config.toml
n_layer = 16
d_model = 256
n_head = 4
n_kv_head = 4
head_dim = 64
d_mlp = 512
vocab_size = 1146
activation = "swiglu"
norm = "rmsnorm"
norm_place = "pre"
norm_eps = 1e-05
positions = "rope"
rope_base = 1000000.0
rope_fraction = 1.0
qk_norm = false
attn_scale = 0.125
bias = "none"
tie_embeddings = true
parallel_block = false
init = "uniform"
init_std_qkv = 0.0488
init_std_o = 0.0488
init_std_up = 0.0488
init_std_down = 0.0
optimizer = "muon_variant"
lr = 0.00676
beta1 = 0.95
weight_decay = 0.029
lr_head = 0.00652
grad_clip = 2.0
warmup_steps = 200
schedule = "wsd"
decay_fraction = 0.669
decay_shape = "linear"
final_lr_fraction = 0.1
batch_tokens = 65536
seq_len = 768
doc_mask = true
train_tokens = 622400000
steps = 9498
dataset = "wikipedia_en"
MLP neurons of a small language model. Each row is named by its layer, matrix (gate and up: input weights) and neuron, and shows model dimensions 0-95. Each number is 500 + 25 x the weight over its row's rms, rounded and kept within 0 to 999. Numbers have three digits each. A neuron's up and down rows have the sign that makes its largest values positive.
A block is one neuron, or neurons of one layer that tend to fire together. After each block is what it responds to, as a language model described it from the Wikipedia text at the highest values.

L5.gate33:512528473533532495461536541499518539514512492552526517524533506550515492511507443525524510498470527491520494527534508462537511525494490564474495513499527525488505491520507529506543493474492502471523499468501519494515564537515466521518535514511532495494471494507483512505529471500529498494
L5.up33:469488486514469530492499492516491517471522518509486474469500525533455541536464462535540508509487537496545515517506519513522494501483524467482519489525497518510540507488507510512487459539491442523492476444549492517494526517498514524529500492489513503459471549489561540506522523520512518486
Description: Name and entity nouns

L4.gate115:534483508492506496474524508532478508464529473481457471512530457554479495547498513475520533499461482545485511526507519479546472467502465503493472497508499472479527517529503475448473530501540513543543521502532502478507522479483510484482484503472521502517476531481482500466532464523527523454
L4.up115:503508483479466502468511521475529545481529523487470486499521517528499517528513458474504432517526526507493525520442472458489489483484503505490526494423538509486493519508492507494515465474502478539565463523495487520515503519477495525493500491541504514476489486476494522470517504508485490472
L4.gate225:513490497499495535526502550490491489456498502508496493484471504501495509486576533559486461485514501498491487523451521531457485485520488428515501475508482521449470540443488486502509460493487462479511432492507504506480555485513497518484492523493492464527494506492489514524522480532493526523
L4.up225:495518482495522486488475466518505476482509501506498487483477523457539494533562498512460469519499501478540521501492510485506485454489533428522523476484487443484500545526507493486496467491532475481475476491493470495508494513510461495500463475527516485482506532463503518493498540494465525475
L4.gate327:463506488480491492463514490514547479465514525511446514456454519484474545500479480532494523502496482490461470529510511550520469495471480496486505488445550488488501444522502545498502500498502525515522534488536494493533487506497495517490504497504509468505499507531473553494538495571488519512
L4.up327:500517498474521530491501531506497503453517533504517495469503482523487470523486483457501512509445508501524499511494513510496490494496524500502499487497487533490495505484464514515517503528470515460451506463499479567540495445507499573493458466521546480507490489517477542475518496510486510491
L4.gate328:526509561509519510481507493491474508497547511504496509497525503519514501502461492524505528534487483499532496525489481492513468529504504503483500536474535467432493518545468462533531464493525527504487496505502530516469523488464522491475481526483502462498503485479480526490544485498488530494
L4.up328:529480494479519549490514565510504485535516496552518494499524493508513499494489485501520497544554505481489532500505538456520529481550423458473502489517517507475471497480547523495494492456475477474493550506521472524477491535476485480517468516495545511500489448513539465464476458488513509551
L4.gate358:522474569472519514500488547489540500502494500538521516492521477554476487533500498488462516508490486503496490428519507500551514505521510483463483502457496521484534514507470479447506521451509493496512471504523487527498492492515533478453429512449479504508527559444519525482515533487479492543
L4.up358:519474488513470470452520490512538494509488498520505514486476483530477525532479484493485478537512510445494517512487473514512522495532451496529512520492496478481523532466554495456490504478518492498523480507535521488521483549539505510514510458521514533511497506524510523458531504497521512471
L4.gate391:459523491450467570477513513534539445459528482490491498467518534547450465493501496485503467499474538499517492500513508518505536491518498478476493488504495521486473528487513471481481459510544498506487488486534496475499523486519515483491452493464526448523491508502473515539504498512483515519
L4.up391:491536537511508507467501520556457479531530511467514536495453509476492496539521475497535493478510475497500519467515486567520522497468538513492466526507512482410513493471473480519489487484485520492537501471512529496488499493517532482483526509477504522478492486536527519532508484500510523453
L4.gate449:527521504506510525479515511502503528488523504528525526492508516528513506547471456446504474554488488491498515535513496550501517485484516547502483493519497493447483486452493530494522508482533508455505459527477525502472502475458572543480475494409486466491510494513506521476535468538496528523
L4.up449:495526514513531487488477515485511502528539520519511510482511492490537512515490486480479450522470511533453525541479517547533487475485501479528529522501512495437492536434497519472521518502500523522526488473498505488500509485487490519488461495432491511475505497491491503443536506520505488491
L4.gate491:525461498523521545499521511483494466504464466488505482523541565493480490529488482513497480507530477451532489483506471473497504543495549472467482531524515485514482506553481475526537471514477475525503493520459504512473530505525477472490522492469459486489493513518493491483514469510465531482
L4.up491:451433541431493507497525466493521516490479509493544516512528487501503517513470531526466486558525471497512488516479490510539534460528526496447493478457504497501492522531482503486456487476473503478514504553527518489510543483511498453479511471493492530482457484522473499517545468491477490510
Description: Place-word completions

L13.gate114:498505450489478514511462515515532484495499546509504540496512479524506481507486514492496472512554482514511527509431526530494474466475504535502497499512484518495541532523493506466471468460512547495508535489499487464479535499540498501529484501504485476503531558494563461472523483496496511494
L13.up114:482507519512477458461501524502505491480472484462500506516494491476465495551485463507505522493511542443465481479499517487488504539463477522500499510547474474476506489471491501509461471445499480477480478495521555534485523499496529490490499531513473537529577494496511521507524507491500500508
L13.gate142:512489487519474470504543493520487523503466533520482512503490531525504487500484486535512460541534501478522487501494507493497507508475511533504495483468504481489510510508474458518534445517518471469500495531460537530503501485551444476503559517462502514518468517478487505490511486500540523543
L13.up142:543495487502512507537525470495495538508462495514513509496481503499503504497516524494460508516534502478497473506517535531466506521512494515489469540561480465519463535516532539490516483468511520470466533502488483489435483467513409475483542519467525482486520513508516476497504510502510499517
L13.gate248:497532480516516487523471525493513521514481489504465487495468506527476517519520458519517470538504519477461513493509521448496513491480483505507494495451473494517458525451499486475497465482525525505504491498496481497484445456516495511537486487503462469472478523464506495494491487511514464511
L13.up248:483477498504523441518505507484468499469481474481480484519507500503529484551506483480524477510499479491535526491471537485500505487501473489461521481509548496498498494506480492534475479504499543491502510479486453490530470497494468524544471491505524488518535503544533475493503506496485507490
L13.gate304:502489460497498504537469519490537466507477519548504487485480485471520504499529427520495492520489491524499515513541506478502534487467473516502547490510458475505497537539495495520506473442511503450484522504529520484476499508459477491470470493496522490525513557505521518529465517506504544522
L13.up304:520474490490506548459522526502479534488508507495502496551467488536511450479516523480513558485490473488514511492495526483505482544469516524489520542490514510512509501497495459485498513435521470435495484516502551511507516506512549527466501538552506562499485517456517485529494456512531495495
L13.gate307:501429507498486501438527472492483522535463480517520484508486506470526476527525491485480528515522498493486526498522511472544503513535528512503475554498494508519505532528508499528483473469572494528475488464504563487509492482529534486501499466520542554531447471449496531449530494485537527512
L13.up307:514491509491545506503504514505479510503508527494480516545461491524471488512430518513474472482465503501514495483473503524492500503565498470520529478516463537448494485528497504510470492446496484496511537478520538508524539494500498471482522485496498452497526505475533472493481510500501501470
L13.gate373:462532446537510486499508486499483480474523482520476453490493526515516478498477507472533494494539472520499472484522516543479491481532536521488550493479503478485516536532469520505466501525538472499475495482514516490511503517497533522515519478524510533493526488514486507528471503503492474493
L13.up373:508507516515479495480480473478507529496473523526497468527506551470441493548471501498500528522484512580477457477502533522508513510493520470476515503469524512508537471511513513516465526515508549495451500497509535508492505489506487491473539492505506519497540524501568485495527492512476490509
L13.gate375:506524494518480502495507534494504489474501505545490541509519475464532444508524455542509490531467475535464508485493523521506518490455515509451451492535517515488486473504579462487499459494451509496492516506469562505490513481518499525557491546510506504488525510526490537482456476533528490492
L13.up375:564494506514533527496480534471485512467451508477520495533533483486535497546502465532515511528518511515476477492505517489483507445428549498505523474504536499477482515518515466502487456479473479499512496506508476508512485495486482487492509518532508540502461483487498523524500508546473490513
L13.gate485:517509500508531482512495517479504519526479537457527517507508515523514508491500517487534466485496494480503467527496489510546491481505507515506547474497483488490501497515468516484523481485489491494502510479477490476497550495427479494440460511425544487498529475507567479476525509467510495481
L13.up485:538510456507518541497514452489493484492466483504478488501488522511522473505449501550499538492516465540518522496454464476491466532497471495485487460549494533508461502524483514491508471483489503521515476527474512503481496502489471461468479494524461518518524490527522491516462502518474497537
Description: Word pieces in place names

L4.gate24:477487483508524525516509485504501489557540452458499459500531535488490524537546475493471487486520493497485497511487469493500460491510484465490484533482501502512524490502493519479518541515443553514532546508492492487488510529425546495535492530494495527537498511553517441481511510498544462498
L4.up24:555526485464480537434508502473464488493535434533512473503535485461456484502540488531524513479449499453531491479533501508511489505509538448497490491510534480513530504533528472484463525494472507486492497514484489488557461473490490505482472508511493474497487442500431550505524540478487533476
L4.gate101:527526522499504524489484499482477450506524470507510480450526490485507462500508519493475531501529521499509527477469525493459466504513508496485510473496490488530510545537502502480476529514522504433498470551456495521493503475493522498501515502500515473479540511513498508486491491506510494497
L4.up101:476532512517476518498505465451502488503492499497495478462490499522520516477478510462494486525485503490491522475498504526473485513539510499480489462503535498515513505477488550434443495515507509451522512525491491474476483489543505492516481534486512469458545545516483507506526476509499477513
L4.gate144:478438503473540552497493503477495524514486492481494478475480509487508493510557520524522461517462488512562521527547468531516420487495493524424498514511475526467504462501503506479520487507535480468471521521516497500519493521551550459490528511513466510498498478535491481480497488502474486525
L4.up144:519497492499488491499489497509522473532487515488442516498478485511488540500462486481498468481508506476492494486513467504476510500504508498538491503480525500514475470528513526489521497525545507489495498527460479528483552465476522462501469515489534499519483512482520491513516497478505508482
L4.gate222:483538482513540514470492501513476477482482498525499478498513486496495462491529514468483548513421478545440522573472483476481483479490509512482541489511513529498533479457537518492531484503485464491493518476489503503480519474541480516517505506476534511490496475515513499485516503505440483492
L4.up222:518518477505499462451483515444519497479511530445477560499444475477529493531445434485484467508508491487508471498456480490509555528515477480545513495449537498504523496508535480528533498489494470509476474522466528524464485538525516493500524473501502481515509472554491508502504545481487450503
L4.gate242:489518518512494514464488546514443465507492513489503479510490480494515492479464489521522435470522499510512485486451477534528460497496533509515471501489501487492493472473509489516473516539511489472529498531518457461497503526492484445488550529469518471493472501467480477502511509520518455476
L4.up242:457492519489505496497483491543448493483499458489475520503477531531505478554488489506488521512490498446518460486424513495528527531501526516510518486508518497481487523487522494488502477497507517449493463522486512471516448489485515490511524509548505471528493491478461499504503525526535511494
L4.gate323:529482491499493517503528499518496493551503482491506513463485473530453499466493508513511537480533554458541516493475473488516488504512490551500504564552468534496522526559508484504517441518512485483483505498516473470478475482502504500488548479505495545508543479479459482465509473520510485447
L4.up323:538518522522501530540506490473463554504497503476486452495529546515478464498550538539505494516488478517501478539511469509494499509505477527532479535476488520510480526517511506529495548537470492512482450488511533482478491534489517544473495524492512497496508544517499526536526489499459567500
L4.gate368:480507511472509508493450474501489508483529471461492543502466481508490477451520515491523483586527461522478521471484497512526497483495461488511516507502467490514457518506587498495536490459495465525519495486530486491473524520482511524474516483469459477484482506500525511504500491506494481516
L4.up368:520524507491487521509494478514492473469477478475533507460550488512534472517492479459457488486490524497521524480489469477469489477560500510453498533560509488504535503515500495533501494490519500523479531503483496515511495445540465537492546539466477521508482463470514482486501471485507511497
L4.gate454:483502470513462515488516494527539508474502471495490454519494538508482521517469469459495470486473496537472477532485494494514490467499499493503501552502515501515512531487543540494471545524502487483516433477507511466503538522499496533465530513519534487498501484506464501519531448491492492495
L4.up454:513519502471488470504486468509469521535520518466494512506468531502503515496511491472475505486525530473500521530464488534512489483549492469496488475470553518493529516500499471503536522509459522506512529530439492495484493498502503497434516508464488497503469475493491462490504464479487497480
Description: Word and year completions

L5.gate104:476484495529478514473504463485492521483462515522553521526510519492473468511520465527508523526474467512525542449516475448504566498477473453527498504540509474537557481492540483495492488512498520492506455485509527514523499497489549513498518506498494529512509514477486529519448463508468503524
L5.up104:502485510496473518493546512496537528482534538474518489480444495518500501470510479491510558537513517502471525437475492461462531528511504503543490523503496487443484530527474460493509511459450496542508498476507517515510515522533518494531497523475507492511502485509508484512492541490512506530
Description: Adverb-ending word pieces

L13.gate184:553465495496493504487472497493507464511499509482539539497523529468534494488514483495526484484454511546516514491493493484494454490473480498474511474497472485498511518509519496486524485510491491484543593476515510500518549519522487507522539541490522482514488495534471507506494524515514504503
L13.up184:536510468472474498514506462466525512448506510539506495486551495511515486492489519529482473520536486539483548497489515485513468481534498526486493492493524500517517480514475505503541534499492531467518519464491494492507530513505546496469451477475547477526527530511540500492487500498519522505
L13.gate186:529474480543473484527482521450491472573540510492517538477485494499546512515501517501498533493550497503493488487544516508559541483496490527500479525479496453509493480440503459508515483499518505532535521539477506496486508481454483514464471453493479491491478485503472472492507544495492470521
L13.up186:476491483493484486539521539496500504508493459505515518506538513455533504498463504475492513510465485464462514506530491516468469506464529479521486503500509483495515455507517457480558505492537463522492444444477490471484476509472519530508499525485497491459465494508517488536476485551488507510
L13.gate199:510550472509442461505540492536525485479513490421540498491484519529464501512502517485520505501521483523474512481538487514508506547480494506498485502500527506513500541481503481471515450504488492490513511480463514510510460515497474526488476473514476484499521528493544487538507463561545505518
L13.up199:492532504531519496503521516521514518508483503497435473487460526439485467512498492512501529523458504513492512500487477463473467494510509474487513491544545498522501508535535534511510482476497451506539488484540510484485455516495486511550498479465511528523491536494484490505537495501522500485
L13.gate275:519481525514457509473535490454500506508506525452523498489508516501494530531463505507489474529533499479510492493555503457478478473499541478490475529492474536531470505500500495511476498476534510493519537467484506499455553471494520534461476538450476458518547504480506537476503460456495527493
L13.up275:521512523515501542506508470499490509507499510569460542465526530492473505524496454491454497549547528525456534486518486476468540496528523477489510497526516483468494509491486504485528443498483501472500498484492546467545493538484448522524520490494522524545499531519469491473489468499498490507
L13.gate341:492482457465484500508463498504494510490491493500489494501465528468517487485515471498517483520566511523505484516558529460468506485492473505491465497478497487502529538502506475493489461469477476506542499508476513464521483533455495498512489521492491497501508479498539484445503448482525511439
L13.up341:534506461460472468509522503502503472512526558527494484514496470503496469515463523505462517476541475512485529460482482453503502484464452539455455526523494488498489545504487514514534541510477523532495517467490482507458528499466491499498484501519497499486516467502563480481506494527523513524
L13.gate352:514476502456520509476520477477543495534532523465498498482474505512545511477484461479501460520513490551523505515493499490530483469511493505489497474514472511506521520501460495511505485525469489501513537481491466548505503454547493474518479503499492485550505481516494477514482467521516470500
L13.up352:531516506502493495463499487502442471522483500526495464479535527503500481487516473567481467474500491486492480480452547491516513531500473498472487475545513491542527525506511482505498528504502489505479464473496478498515514488517492492471531503459460456515487460515496539507470478468457457497
L13.gate362:517484507523485496498499505524491539489494530493510485514522504482519500504491500484456476506504509483482469496501503507504562526550510499521478502514533517509469517508466484481450504525435479477512538474509511528549542528482543512449489493524507548511451479527527514531505514504511490528
L13.up362:485486483560498477469501520549478514481524461500526506514506513477538497515503470459501493503531476474525506488485510480456513527527481535511465498483450507489495536515468498497466480502501461491505529529524497528497524456499515497530499502504509530496501524508490488516486475514500522467
L13.gate407:540449467458466491521494493488480480460487515493477465523495500509499431493506510468522484510513466525512516503504519510498488490523493507507485503540489468524516499501497451515477487518470499496493494512500493503521532483489506480495510467517469530531520479504491464511519439492515533480
L13.up407:533476499441497523474478467488496508454517503494477479559431479509501490515498546491509469461507442467529506502470538507466530498563483504506513482508526487478517481509525481488500511502467511486513532536466535483505519486488534488456492481459460468506535510546479495530548465475509540473
Description: Formulaic Wikipedia continuations

L4.gate29:490466504502468496478531475516514526486518524483509510464470468535484473480515484512516504508491483466497486504543484485476570496482534505522481489498437499539493505508522495517511482494508539495456508525550492531538517496502516483473509519474521517557491536499527540572492453506487485487
L4.up29:503509487501472499497511483502466507507481516485503512527516524559560545498516484519439525509541498505531515539472518494463542509541515492457514483487491568539521504541542495537464523457513499493482478521473490499516499462475521505485478545497490479526476487515523523503513526508518519536
L4.gate71:506523496551541512538507480501511484512555522490490503500468511545477463512488476488526492445510527485500477525492508511494507523504483533480511477492485500567505460539512508511526524546527504502513481490460500549449471494529463464491503499450509460473431481503496494496513531473491442527
L4.up71:550502507462477517514500491464451512507516509493504525505517496474464445484454494520490509434509525513480476552495517512478499524528523511473525523505536512549467491499497498497510512543484516513480458481444532439491505565481490512515456477505502503506502471505503498462541509525502468496
L4.gate120:508503518435491506514537522533513488475531503490553518523523524483451522505493498500498508508492488482463467490523550468488509532473476528504513470511539486467503503497532510469533504483496502488503492518486555504469485474521509511488494490467516517461514492461477542543509489511533517537
L4.up120:504492524494508544497510480450519493522503503526495506514467483533465482502501530508519466536522487503488497505527484481483520483477477472478511484469479464505503509525494519500507483482480501485465535474500514508445516462531514505473514452505504536530465494517484523487512526457511476478
L4.gate347:486515498525557515505506477540513512519491525497483499492526476536500487508485507514510477499453470481527499499493465521462530439487498498425514556502507484523481481563507492522536478490489471506512507480509470499548477494477494508489469518515541492499501500506495516468526472512505514497
L4.up347:519460494480493510487477477500543543511493513515509501503511489501499516507477493482523490447475485501506484510512474467486499499432540506496512472482473442524523496512486498460491526451510531459478474456463484461486510491471496546521488490465553492499486559491549473504500537495505505509
L4.gate383:478438464503510491514500495490504518495518515550536541532458499489478462488502502547480517530472507523484520534573488476520491486456519540451535490500535473518467476450516489528541505492523508538506512488533495511507498487498509521509525536497496506517469467500504482494479516521530480431
L4.up383:526468498538492501503516456504484496520481528510536507494521525518472509494483488447497498514525515541498495508462519556508539493506481514483489487438536454466518500518480510499523509510497511469480531527470539511489478515487479478504472506483502462518488475500525476519462482464517489472
L4.gate423:488465492484500487495469501472482513539539495549438491449468490461515541555504515477506511540518474500471487510528454490475526516464513494499475544490505519476511467525477503512427530489474489536493522486511488537502475482516487506511544459502493459495493508485486486458446499499509504524
L4.up423:449557478498509484536522494499511441490513491484493508482516513503485501533534517531462519479481517468486538482505519512496497501528514516483523421498475534499495503483448514486483461513464492497499485494509504497503511493515507512489478474507522552485520490532498507553556481487493486479
L4.gate447:488485499499495543546533457557449459479549501479487520500491522492492462494487493474528491529523479501535476503467473526471510488513459479472529505521494484501526510500512481481489537428470464570512494501535485494468509494513494488499505507486489479507502491490472500475498482514506463535
L4.up447:498474522464482504503538490522485488499489553498479510471505495533499496495517507505517503529508468481473455522510515498496466502501470468486534497512452538503478498500459480488526539460511534517517549495484476518460481535502485473485492507469491508528496513512511526470488462538517497501
L4.gate500:570479481481480529498504510445504493461509536501508550515493499462508490467497516480481526493493453449506493476529483525480502520468521512476507516547499486495460489519544504496521485491502514510502516469519490511481530472507479502505539470493531460509523475471481525509494498499509518536
L4.up500:510506446493521531491534499480516524510511471487503520444537477511485492505515533510508501490517521461509519541533539485456511514525527524484526474460475520501469486488534478519484495539499479491472498483506473523479524470485552512495535508494483492537482492525494529503501513493517469534
Description: Mid-word fragment "ad" in Stadium